MLP neurons of a small language model. Each row is named by its layer, matrix (down: output weights) and neuron, and shows model dimensions 0-95. Each number is 200 + 30 x the weight over its row's rms, rounded and kept within 0 to 999. A neuron's up and down rows have the sign that makes its largest values positive.
After each neuron's rows, "fires before" lists the tokens most often just after its 100 highest values on Wikipedia text that the model never trained on.

L10.down522,186,175,166,199,205,270,214,224,191,194,225,225,201,232,202,189,198,164,184,183,217,193,210,204,160,220,175,233,212,219,153,301,232,192,179,205,128,187,213,232,173,215,168,214,230,170,215,187,179,218,171,252,226,197,192,264,195,217,247,195,215,171,190,189,220,208,233,206,139,219,205,181,248,245,185,202,232,155,218,158,193,254,216,214,174,191,187,194,246,164,160,219,219,233,218,244
fires before: "8", "6", "1", "0", "7", "9"

L9.down484,229,225,216,276,227,184,160,175,207,208,209,218,179,250,206,189,237,233,157,262,202,182,200,142,220,187,201,209,196,194,181,172,176,176,164,178,230,265,247,231,187,190,157,215,219,157,221,224,266,170,231,222,183,187,199,171,222,194,214,150,203,171,175,210,214,245,211,248,189,163,222,230,222,145,191,214,193,230,234,213,221,211,230,222,165,245,154,262,197,254,242,217,227,232,182,231
fires before: " that", "0", " a", " the", "1", " to"

L5.down890,216,198,190,183,196,224,182,167,202,215,190,165,219,234,217,198,193,227,187,232,258,175,213,200,178,232,211,236,180,242,160,246,157,179,195,198,186,212,167,204,215,215,136,261,222,237,167,183,197,241,272,219,221,194,163,186,180,171,174,200,204,229,196,187,179,220,138,272,173,184,208,207,193,170,241,209,209,236,173,188,162,173,181,231,174,201,222,209,227,242,184,188,152,206,207,171
fires before: "|", " |", "\n", "–"

L3.down522,196,209,198,175,183,169,181,146,190,254,181,166,167,196,254,188,179,194,198,182,266,185,217,175,178,239,176,188,189,229,169,121,264,213,249,148,231,210,220,169,239,181,205,238,152,152,219,226,241,208,243,219,209,185,221,228,194,192,184,215,221,203,236,242,229,185,194,164,201,200,204,191,191,255,215,226,193,263,154,196,176,187,263,141,213,239,210,213,162,214,148,152,226,210,202,215
fires before: "\n", "-", "|"

L9.down577,239,121,213,162,239,217,196,219,179,206,184,248,202,194,186,165,167,259,199,166,179,187,189,213,199,169,201,208,251,171,183,221,169,193,199,199,186,223,130,229,196,233,219,212,221,229,191,172,204,211,245,172,168,176,191,188,179,137,241,139,186,183,201,201,209,194,202,223,179,183,160,190,200,185,219,195,148,214,235,225,232,201,205,199,189,224,180,223,202,169,230,146,239,154,226,221
fires before: "\n"

L10.down607,183,163,196,202,213,191,250,182,195,169,200,201,171,249,216,248,187,223,203,261,211,191,203,210,198,235,217,230,222,234,214,173,225,254,279,208,208,222,218,186,236,178,151,198,156,226,207,189,161,209,214,211,203,191,221,166,120,215,197,219,231,190,220,203,182,215,172,192,212,151,201,195,222,220,180,207,150,184,165,177,119,215,164,231,212,190,186,213,244,176,150,183,242,175,188,277
fires before: " |", "–", " (", ")", "\n"

L8.down626,187,254,216,193,183,236,240,198,247,198,216,146,218,177,187,192,163,267,106,201,200,203,230,215,203,208,156,195,207,195,155,142,240,202,187,245,199,215,168,204,228,169,184,223,208,222,156,217,177,192,198,155,195,210,137,217,195,240,227,174,204,155,228,181,193,221,217,188,215,226,195,171,166,175,198,196,219,176,193,188,172,213,235,211,205,200,239,226,203,228,245,230,198,201,194,156
fires before: "\n", " (", ",", " engineer", " second"

L9.down975,212,185,171,212,228,211,166,191,202,197,140,233,204,204,197,175,231,255,214,219,218,184,175,216,177,154,159,222,226,232,191,235,251,209,192,190,193,206,209,222,248,211,147,140,212,210,217,183,226,162,230,166,188,216,226,225,184,303,160,223,230,207,269,188,238,208,207,216,196,217,188,217,162,220,181,188,232,215,221,213,160,229,167,275,261,202,202,242,181,172,217,192,156,213,175,166
fires before: "\n", "was", "year"

L9.down757,213,158,178,242,213,201,220,196,195,221,187,251,216,241,231,169,198,225,174,135,189,230,238,175,221,208,190,223,203,198,240,218,176,187,221,237,216,204,231,212,200,270,182,210,160,228,232,180,270,197,183,149,204,124,226,209,163,177,234,242,157,220,217,159,190,207,234,187,230,183,233,203,276,204,171,164,204,145,194,186,161,184,215,204,195,222,240,216,223,211,260,192,163,170,212,199
fires before: "\n", ";", ")", " |", "\""

L5.down928,212,165,228,174,130,200,169,200,178,241,171,216,188,208,220,261,232,200,229,195,218,161,236,253,207,233,218,210,209,238,205,168,152,233,218,207,204,194,155,203,249,233,202,227,173,192,164,152,174,166,186,183,199,224,237,144,162,129,168,244,217,137,206,185,171,201,176,193,190,150,213,219,214,152,168,166,198,161,223,181,247,247,198,215,187,196,224,194,180,204,210,220,209,217,190,199
fires before: " |", " Al", " the", " Q", " at"

L5.down880,180,220,199,197,153,184,190,247,160,153,176,184,168,226,242,190,257,222,228,201,193,182,238,239,230,195,196,192,218,209,159,233,165,194,162,171,206,232,185,167,237,211,238,179,220,182,228,189,232,212,222,206,217,189,265,216,206,218,166,231,188,208,200,168,185,154,165,236,198,220,201,227,192,220,161,202,232,221,252,188,175,158,211,223,177,236,185,224,183,182,223,156,202,235,188,225
fires before: " |", ";", ".", "\n", "–"

L10.down979,195,315,196,238,221,187,237,228,152,203,252,182,229,210,182,190,195,216,151,166,173,162,238,198,238,280,187,199,229,198,186,192,238,192,220,178,214,181,181,168,188,208,185,193,158,210,195,194,261,211,190,218,144,196,199,196,218,191,265,213,217,232,217,237,231,263,143,243,187,225,202,150,169,208,246,198,145,165,228,159,201,195,282,196,219,183,213,253,188,247,197,226,200,226,196,192
fires before: "–", ")", "),", ".", " |", ","

L6.down48,180,159,219,217,187,195,183,190,205,194,205,202,227,228,203,233,186,183,151,165,196,173,225,197,241,207,152,218,223,201,202,213,166,182,132,138,171,202,191,241,178,174,151,193,190,218,209,225,203,167,214,201,150,126,155,177,228,234,186,172,205,229,201,176,219,232,204,199,224,235,202,202,197,222,201,222,202,213,212,129,205,181,233,208,203,230,254,224,235,185,280,221,170,238,178,218
fires before: ",", " the", " a", " that", "."

L9.down41,174,214,190,246,191,205,199,242,178,161,205,251,194,200,201,194,217,181,217,196,223,174,171,197,188,243,222,167,196,249,159,194,214,196,228,155,180,188,243,218,188,161,174,171,228,241,169,195,184,220,193,205,244,228,182,233,219,225,181,219,216,204,200,185,203,219,196,264,180,220,138,158,233,177,201,218,248,166,196,237,171,224,166,238,204,213,178,164,197,162,157,203,181,203,165,192
fires before: "\n", " election"

L10.down777,233,192,173,224,156,257,223,198,189,188,176,218,213,226,166,267,220,195,182,184,234,219,209,245,212,224,216,222,276,194,239,196,230,146,240,242,156,221,230,170,216,262,146,269,213,220,285,160,191,193,179,248,231,181,239,187,184,215,170,154,239,179,188,163,219,202,212,181,172,180,167,248,172,217,172,180,210,197,133,235,207,212,188,171,163,178,192,246,205,195,215,207,155,163,168,181
fires before: " |", ".", ";"

L5.down676,181,180,199,235,187,232,243,162,204,237,178,187,182,201,235,222,170,189,184,242,205,176,157,188,183,211,169,207,167,290,159,178,202,198,231,195,215,184,160,268,210,208,160,218,240,218,165,151,199,280,195,201,240,219,195,172,174,234,213,176,151,221,225,168,222,224,157,196,188,208,258,165,213,147,225,178,170,242,167,216,146,211,204,196,243,226,222,194,264,243,212,163,173,201,217,226
fires before: " |", "\n", "|", "–"

L10.down1004,187,216,186,225,212,187,211,211,198,128,192,219,199,206,233,226,203,187,178,290,180,194,167,217,174,258,174,198,200,181,215,194,209,207,309,194,165,229,186,239,223,173,152,189,193,230,251,231,215,215,251,208,206,198,237,168,214,189,181,175,220,211,193,205,190,200,199,195,185,191,190,184,192,182,186,227,137,215,212,188,164,230,170,196,198,262,185,232,210,193,211,225,217,259,208,234
fires before: "000", "6", "8", "5", "7", "0"

L6.down328,193,200,188,228,190,182,182,170,160,189,150,171,178,208,231,161,196,253,198,217,232,232,110,180,155,189,206,201,206,181,239,168,189,169,207,166,227,214,226,157,167,227,202,183,194,277,236,150,184,217,198,215,261,204,195,176,177,212,213,174,207,169,162,211,207,193,239,181,218,190,202,146,213,195,154,219,174,175,184,189,195,209,187,198,103,180,198,190,224,162,157,213,220,221,168,206
fires before: " |", "."

L8.down981,187,209,236,215,166,197,185,243,176,169,217,158,220,190,213,189,210,222,227,185,176,235,236,190,176,237,230,203,187,221,227,203,225,157,183,212,219,188,204,218,241,196,162,173,251,206,230,190,227,166,197,193,201,245,217,206,175,170,195,250,151,236,249,182,212,171,198,177,215,255,230,206,254,253,206,166,228,171,226,181,191,166,194,251,222,231,234,177,248,173,246,184,210,201,243,207
fires before: "\n", " ", "\"", "-"

L10.down565,181,238,213,230,180,217,197,234,222,210,189,211,232,269,241,235,246,160,193,173,190,204,204,201,226,234,200,238,135,155,229,182,205,205,214,151,252,209,235,171,203,227,152,143,141,179,237,221,181,230,202,171,224,140,205,202,182,193,160,220,209,227,166,145,197,190,214,174,201,163,183,200,160,157,248,212,167,257,176,221,186,209,183,229,195,208,231,215,166,148,208,200,204,199,165,219
fires before: ".", " |", " 0", "–"

L6.down839,223,267,207,193,203,167,213,199,251,266,209,182,226,193,196,183,174,185,201,175,171,186,216,156,172,145,153,219,199,152,132,193,224,205,239,148,241,202,175,193,186,193,184,124,264,208,241,191,238,209,211,226,195,192,176,162,198,180,150,155,211,182,213,217,135,269,178,226,189,158,235,215,215,215,197,196,194,258,134,179,211,202,220,187,180,183,196,226,209,203,151,162,178,191,232,184
fires before: "|", "|---|---|---|---|", "|---|---|---|", "|---|---|---|---|---|", "\n", " was"

L9.down22,190,182,160,194,183,160,183,199,188,181,185,261,196,211,177,177,192,220,224,274,201,194,168,210,207,220,170,207,192,216,233,224,191,168,198,200,236,188,225,211,171,250,199,229,171,224,215,211,186,192,221,187,224,222,202,199,230,151,195,246,276,158,157,183,210,201,166,151,240,175,210,176,180,175,150,206,191,158,168,181,177,229,196,205,168,185,166,203,193,251,148,154,188,204,252,221
fires before: ",", ";", " |", "–", "."

L9.down289,184,156,154,171,196,169,214,200,248,202,184,133,192,219,185,186,199,203,196,216,224,221,202,156,210,249,197,241,200,241,224,220,226,218,177,208,203,203,139,163,128,236,171,163,239,211,191,194,204,232,181,198,242,215,168,199,180,192,214,204,228,167,125,186,199,158,201,265,210,245,251,206,213,231,227,173,179,215,197,197,229,224,197,199,251,182,237,146,180,199,207,254,219,191,201,209
fires before: " 6", " 3", " 8", " 7", " 4", " 5"

L8.down268,254,167,211,249,271,196,210,235,183,223,145,286,217,161,194,209,183,154,158,208,222,246,212,170,195,223,181,183,183,265,185,206,204,198,213,179,227,159,215,253,274,225,173,165,219,238,221,185,251,211,253,206,223,182,223,212,170,203,149,172,173,211,254,191,207,198,164,235,277,184,216,202,234,216,194,165,194,194,189,192,193,176,184,203,249,197,222,207,196,188,194,225,174,149,195,216
fires before: "\n"

L10.down729,190,148,114,176,196,206,176,215,216,301,169,148,148,230,207,219,174,220,191,198,196,186,233,211,217,196,206,198,179,253,216,192,158,202,188,206,232,226,193,191,192,227,213,217,131,155,222,206,193,252,228,166,168,187,219,224,190,199,238,141,185,186,125,219,215,227,213,194,214,204,241,205,183,178,212,164,199,228,243,222,190,226,221,193,103,231,187,228,184,173,211,250,199,188,210,180
fires before: " |", "\n", ";"

L5.down328,192,161,243,200,218,140,170,193,202,184,207,170,200,201,217,216,191,178,190,214,153,207,176,200,172,203,150,218,179,248,228,176,208,236,192,240,159,225,186,194,195,230,217,219,210,194,196,247,218,174,233,226,255,219,169,206,199,132,231,231,147,134,252,147,178,221,200,230,270,202,266,201,221,261,175,202,184,217,183,211,144,166,242,244,220,164,200,212,208,198,210,211,190,180,217,195
fires before: "|", "-", "9", " "

L6.down981,147,225,150,249,178,200,149,190,193,191,215,195,200,197,192,237,226,213,176,231,218,271,164,208,211,235,209,205,181,266,193,183,239,182,193,183,174,274,131,216,196,146,173,174,216,189,176,207,187,180,189,179,195,251,244,165,213,206,167,194,266,182,213,218,245,204,208,189,221,152,187,192,154,185,248,177,201,204,220,222,212,139,211,232,215,203,182,230,158,220,228,196,174,196,188,209
fires before: " |", ",", ".", "\n"

L6.down688,170,198,189,179,218,268,149,152,188,182,259,195,179,227,162,165,167,203,173,168,225,218,241,207,214,227,221,194,236,193,235,166,168,190,193,194,204,183,187,192,170,153,191,169,231,175,241,211,230,171,211,232,223,183,233,203,223,208,178,128,201,215,116,203,217,177,189,239,262,189,222,176,137,220,236,238,246,260,197,217,181,203,227,170,193,181,242,251,151,211,152,196,215,197,186,149
fires before: " |", ".", "000"

L3.down986,267,163,200,229,213,234,196,235,208,229,184,187,166,177,191,173,180,190,221,229,212,219,203,193,180,143,226,188,171,216,218,178,192,230,198,147,179,175,165,207,163,200,145,200,197,253,225,195,179,211,242,184,173,178,147,253,185,148,187,158,235,269,207,183,169,202,188,217,160,245,215,168,203,197,235,197,228,226,221,188,195,196,238,249,192,192,198,175,187,207,231,184,193,175,197,206
fires before: "\n", "==", " The"

L8.down392,220,207,170,147,172,237,206,206,282,210,162,189,189,262,164,233,240,195,200,220,213,219,186,176,238,234,190,212,207,189,184,189,275,166,144,208,171,250,211,182,231,172,199,205,179,185,194,179,183,215,213,190,219,233,189,222,203,188,248,217,196,191,179,213,129,157,185,215,166,253,211,220,201,179,233,250,181,206,180,153,245,148,245,186,210,172,189,207,177,211,182,168,170,206,204,184
fires before: "-", " 3", " 4", " 0", " +", "\n"

L5.down971,259,212,197,193,215,185,220,153,246,220,203,177,186,203,143,227,180,199,200,223,224,200,203,196,133,177,216,211,207,222,198,156,209,203,215,222,249,175,172,221,219,205,222,224,214,228,192,188,194,256,224,214,292,207,134,241,213,181,143,201,199,269,208,222,207,268,194,185,151,138,251,167,195,231,196,214,193,222,135,231,156,206,216,174,237,190,194,195,221,205,149,205,197,282,215,229
fires before: "|", "\n", " |", "00"

L10.down537,176,195,171,225,202,241,166,181,220,236,127,189,141,197,208,181,215,189,206,142,233,216,216,213,253,203,203,193,209,150,159,237,189,213,248,164,196,210,180,187,170,216,211,159,197,215,202,244,184,204,174,237,219,202,167,190,165,229,283,186,235,184,134,251,161,188,244,242,216,171,271,230,220,220,216,231,229,255,183,226,189,220,215,117,198,214,172,254,157,163,179,169,218,182,175,189
fires before: " |", " first", " medal"

L6.down221,248,215,169,200,165,191,240,212,239,225,162,230,203,170,205,157,228,245,160,180,228,210,228,222,219,220,177,218,196,174,227,209,262,211,219,235,190,207,216,208,178,205,201,188,238,176,210,163,173,227,210,226,208,191,208,189,144,246,197,204,199,220,243,183,238,263,151,178,211,204,162,173,169,169,179,225,233,203,172,151,174,196,198,209,249,180,210,219,211,202,201,194,192,203,218,170
fires before: ")", "),", ",", " –", " (", " in"

L3.down1008,206,238,185,202,198,204,207,242,145,228,247,232,247,228,190,191,139,206,127,196,188,158,204,185,221,200,186,191,217,158,219,177,230,196,177,162,218,207,194,189,245,209,155,171,191,185,222,232,189,213,268,234,239,193,193,204,183,192,275,206,164,213,214,185,233,246,207,194,208,253,211,225,228,250,215,165,195,186,201,258,239,187,201,209,210,224,207,169,201,230,237,194,197,195,200,182
fires before: " a", " an", "born", " the"

L9.down236,161,162,190,178,196,223,237,208,211,174,189,160,191,187,211,203,160,255,169,195,219,235,173,200,203,150,177,219,199,248,234,230,185,194,204,191,248,204,197,219,184,259,224,241,244,247,172,183,204,185,169,179,215,192,174,184,234,228,203,144,217,165,192,196,176,198,203,214,155,170,190,187,194,132,209,186,182,213,190,198,220,229,194,176,144,220,197,220,226,231,169,176,213,190,176,236
fires before: "\n", "s"

L9.down67,175,191,198,161,201,214,190,209,192,235,181,211,241,187,203,224,185,175,204,238,225,162,218,207,194,170,199,170,163,223,204,228,216,250,199,191,185,188,237,207,204,199,170,153,204,225,162,196,189,215,197,138,289,209,204,159,254,192,193,175,169,188,231,191,184,208,254,202,229,126,235,215,195,210,206,217,186,221,260,191,202,146,201,198,192,245,201,204,233,183,229,205,185,226,199,273
fires before: ",", " she", " her", " the", " that", " he"

L9.down1000,193,166,231,146,207,219,168,193,227,210,186,212,218,182,184,211,198,190,195,168,151,188,265,172,189,208,194,236,169,135,206,162,233,118,168,207,170,185,220,201,196,122,229,232,202,168,254,178,198,221,197,218,191,191,200,186,205,221,204,208,176,245,170,220,221,140,179,180,185,187,199,211,183,170,212,225,196,235,192,180,299,234,211,215,206,266,213,222,202,241,216,173,212,195,172,253
fires before: "\n", "s"

L6.down803,141,218,176,175,205,177,161,206,230,211,177,193,202,240,235,220,195,185,211,190,186,223,210,152,212,198,185,209,141,207,206,225,138,171,152,158,239,174,201,184,199,138,240,192,198,185,277,193,206,174,244,195,153,185,209,183,209,195,228,205,147,250,190,183,233,229,186,196,186,198,148,192,225,160,207,172,186,240,196,177,195,213,174,262,174,171,130,192,197,140,176,178,170,192,212,238
fires before: " |", "."

L6.down64,152,213,208,205,196,251,186,144,144,175,174,223,139,203,175,205,127,237,186,185,202,182,214,224,187,157,196,243,191,201,218,222,215,219,220,207,203,201,136,218,211,226,236,202,228,205,278,241,218,187,151,193,211,164,184,219,200,190,265,188,176,173,163,187,220,174,242,179,194,177,191,197,257,172,206,161,205,182,213,179,186,214,243,181,148,229,240,160,186,233,243,184,225,192,232,215
fires before: "\n", " |", " of"

L10.down408,182,220,206,223,180,219,250,159,225,177,240,234,227,194,183,207,241,188,174,188,225,194,193,197,195,184,145,189,214,184,243,200,187,225,198,210,154,198,214,261,196,167,201,233,213,152,201,236,178,208,202,232,183,184,197,216,150,205,189,198,218,202,190,241,201,183,194,254,175,212,215,163,254,212,183,215,227,197,154,222,179,197,204,223,185,222,222,205,233,218,226,170,209,222,174,211
fires before: "1", "0", "2", "3", "4"

L10.down264,130,202,209,202,185,224,210,195,196,235,196,225,224,210,197,182,176,261,158,209,207,204,171,226,131,166,211,221,153,267,182,175,210,198,156,227,207,205,212,197,172,212,184,196,254,229,165,214,207,192,194,178,209,164,188,171,227,207,206,177,157,185,174,189,176,224,170,182,183,199,190,251,183,163,169,230,194,214,192,210,237,208,199,190,189,245,194,210,216,206,227,195,181,178,160,213
fires before: "\n"

L8.down753,242,197,211,209,227,197,188,224,211,172,164,189,243,234,224,188,146,213,148,204,207,236,202,181,210,152,188,182,210,217,239,173,161,238,213,195,205,209,217,203,196,188,199,199,208,214,197,240,215,175,223,154,187,174,178,217,178,250,193,149,210,217,238,166,181,199,184,225,243,211,183,220,161,226,183,195,251,179,251,225,136,249,214,199,155,233,185,199,183,184,190,161,158,190,224,225
fires before: "\n"

L10.down477,241,183,163,227,179,150,183,172,174,188,166,235,175,207,207,250,141,221,160,197,197,211,254,168,190,168,200,188,216,179,185,221,213,165,200,169,235,195,199,204,226,190,154,234,209,209,181,189,232,172,175,236,170,176,206,214,189,173,191,205,175,162,205,231,178,186,210,223,246,220,214,206,220,168,194,194,184,186,262,172,157,210,225,178,191,259,159,221,204,185,208,177,208,184,156,224
fires before: "6", "0", "2", "3", "8", "1"

L10.down558,164,215,232,216,220,195,228,224,158,170,229,151,196,198,236,224,203,187,167,243,265,232,230,136,159,194,239,178,254,222,204,210,233,235,223,180,206,182,195,201,255,157,190,196,196,206,182,228,221,237,217,153,159,209,213,188,210,253,223,184,194,180,245,180,216,193,171,186,205,199,186,211,213,220,224,143,175,194,207,191,235,205,179,206,219,218,195,219,217,186,248,193,161,242,213,210
fires before: "1", "0", "3", "9", "6", "4"

L3.down967,187,190,194,224,196,230,219,194,209,208,229,198,183,195,188,221,222,205,169,149,169,227,176,229,268,232,196,152,223,150,252,170,188,175,209,250,160,226,208,223,179,193,162,128,197,167,209,213,155,216,221,206,184,170,207,131,188,216,233,206,161,193,136,221,200,238,165,209,242,228,164,199,195,218,162,185,196,188,228,199,228,197,173,149,193,122,211,209,223,225,237,162,234,226,222,191
fires before: " the", " that", " a", " it", "ment"

L9.down384,208,246,197,163,222,261,191,226,177,189,184,180,214,179,214,204,238,206,176,235,170,212,161,185,167,149,235,214,222,198,208,208,221,168,211,211,211,172,176,190,227,224,219,205,230,227,206,202,227,151,228,206,234,248,204,210,224,197,225,235,204,227,186,211,137,152,201,195,228,221,199,275,158,224,205,138,209,208,185,210,170,175,173,196,213,186,196,207,152,203,185,250,186,206,202,194
fires before: ":", " in", " on", " at", " by", " as"

L3.down710,183,237,259,223,199,230,192,153,228,215,230,191,233,228,201,191,201,174,222,193,193,188,184,184,222,204,217,185,263,196,232,208,246,156,227,227,235,209,279,197,196,148,192,255,183,255,176,147,212,219,181,156,179,183,229,161,259,125,211,182,203,200,211,209,229,176,219,195,162,198,199,166,225,262,186,201,161,212,171,183,200,210,206,265,193,175,217,168,155,188,211,239,175,223,172,177
fires before: " |", "–", " −"

L10.down489,201,153,212,160,196,209,194,220,246,224,185,201,225,203,205,219,192,156,187,176,214,176,230,224,179,250,221,186,126,189,200,220,162,234,193,230,216,191,207,195,221,170,243,226,198,221,179,168,198,209,185,238,174,201,211,201,171,232,216,218,265,223,151,212,158,188,175,185,221,169,226,224,193,148,191,147,222,203,169,192,243,243,263,220,195,212,201,185,222,244,188,221,149,202,227,239
fires before: "-", "\n"

L5.down821,180,119,179,168,203,159,185,213,174,204,179,193,236,211,190,191,199,239,208,169,201,194,243,199,183,181,222,183,191,179,231,140,229,210,222,242,248,151,173,212,171,211,192,215,227,246,181,171,222,231,252,146,253,200,231,198,156,205,203,181,200,191,204,216,168,168,190,189,190,167,203,176,195,223,170,249,210,192,205,170,204,189,216,194,171,270,267,190,224,230,143,188,220,175,203,192
fires before: " (", ")", " |", "%"

L10.down321,166,122,161,215,217,247,167,239,173,160,181,174,249,190,192,217,224,177,229,237,224,135,199,183,199,194,235,252,191,143,244,184,156,197,183,210,198,181,190,232,160,179,240,246,203,219,191,243,180,240,198,225,228,182,172,160,223,215,201,253,210,199,199,222,235,191,217,239,187,238,197,171,163,179,237,218,130,199,132,205,219,176,236,232,243,185,253,193,189,183,240,177,219,184,179,156
fires before: " in", "-", ".", " cm", " to"

L3.down952,285,263,199,201,204,172,276,209,208,223,187,198,184,213,242,194,214,247,202,281,201,225,203,231,184,217,151,223,179,195,214,168,218,167,180,218,112,287,196,189,215,235,195,243,213,184,181,280,143,199,223,227,250,225,219,138,169,200,176,177,179,178,243,158,198,210,247,129,233,205,189,217,243,263,205,222,174,157,202,246,210,179,247,210,173,205,201,168,171,166,230,219,198,213,211,215
fires before: " a", " be", " an", " the", "=="

L10.down815,189,220,163,263,166,221,199,187,204,212,239,158,178,251,95,226,257,263,224,182,209,186,222,200,189,214,203,236,228,253,192,177,177,214,177,207,147,226,223,125,188,176,293,203,220,236,215,194,159,179,220,245,185,219,214,194,204,235,194,137,168,194,216,235,157,206,250,239,218,240,199,207,166,221,209,200,209,197,162,197,174,212,148,219,145,168,231,232,216,188,175,249,206,183,164,122
fires before: " |", "-", " -", "."

L3.down423,200,199,224,235,209,188,167,229,183,183,167,224,261,204,226,197,185,249,233,179,146,176,187,161,227,238,211,203,238,185,218,174,212,158,222,200,224,169,223,242,192,180,219,154,211,203,205,214,192,212,219,230,146,177,167,181,260,214,209,187,170,225,154,194,236,167,152,224,155,201,154,172,202,245,160,229,142,172,225,251,191,194,176,168,205,196,196,183,164,195,216,236,209,153,200,206
fires before: " |", " the", "–", " living"

L9.down610,228,254,206,222,198,219,263,151,255,180,196,237,193,200,156,184,141,153,186,208,151,195,213,177,204,219,179,231,148,153,174,163,170,175,168,217,189,159,178,216,186,170,245,164,259,202,225,173,164,204,216,230,219,197,213,234,174,210,135,185,234,182,176,250,179,245,220,190,190,177,180,124,198,209,225,152,201,187,194,198,219,214,186,164,196,165,202,224,224,230,177,230,180,237,244,219
fires before: "|", "\n"

L10.down98,191,188,214,180,198,191,228,221,221,199,198,220,177,202,176,160,198,223,225,198,233,209,159,202,185,215,205,230,193,230,150,200,201,210,155,202,170,193,216,159,195,190,197,257,173,198,168,187,224,208,196,186,174,223,204,189,211,253,226,215,161,202,210,193,195,162,140,284,189,223,203,178,207,238,182,257,189,211,230,206,193,220,227,218,161,220,209,190,159,220,143,206,214,184,203,191
fires before: "-", " al", "\n"

L10.down179,259,151,205,178,235,184,202,204,204,215,207,191,222,267,204,189,199,194,178,227,216,208,242,202,170,192,169,244,221,198,203,116,222,212,228,149,214,209,223,238,212,164,228,264,174,191,172,173,246,192,192,230,185,251,166,214,169,192,203,168,181,200,186,223,220,213,202,199,208,234,233,202,158,196,202,154,205,192,172,217,247,161,199,205,164,214,224,166,113,180,138,195,207,190,231,224
fires before: "\n", "-", " Party", "|", " Year"

L10.down61,189,187,186,198,206,193,187,165,186,234,197,189,143,166,173,201,208,232,197,250,203,197,242,185,206,239,233,182,180,170,236,194,181,141,147,221,158,242,159,168,190,194,160,224,193,180,185,207,187,175,186,176,196,202,207,165,215,169,196,176,234,159,153,146,228,220,227,211,225,173,192,183,202,198,173,157,213,178,183,253,176,201,187,181,179,209,188,162,238,161,154,249,199,189,174,182
fires before: " |", " the"

L5.down594,180,197,187,212,166,166,187,185,188,187,174,190,235,177,214,163,186,190,196,204,143,199,209,213,226,215,218,185,117,218,162,231,248,190,204,227,159,224,230,174,222,189,168,159,244,167,175,195,155,204,196,195,210,232,224,190,173,172,188,208,179,168,224,214,201,240,156,206,191,168,220,193,156,203,197,216,230,198,139,218,151,191,182,169,254,220,254,234,220,180,242,237,202,204,184,228
fires before: ",", ".", " Love"

L10.down865,188,225,128,206,218,153,231,148,187,165,228,187,239,200,194,227,174,173,222,208,119,232,226,194,143,214,233,221,231,145,230,254,236,206,215,200,226,161,118,192,190,182,198,185,224,212,179,268,194,193,171,188,206,183,224,158,253,240,194,204,227,220,193,241,173,187,177,197,252,187,165,198,145,200,249,206,177,168,205,234,217,132,236,193,275,226,223,199,192,189,189,207,179,239,233,193
fires before: " in", " on", " at", " from", " to"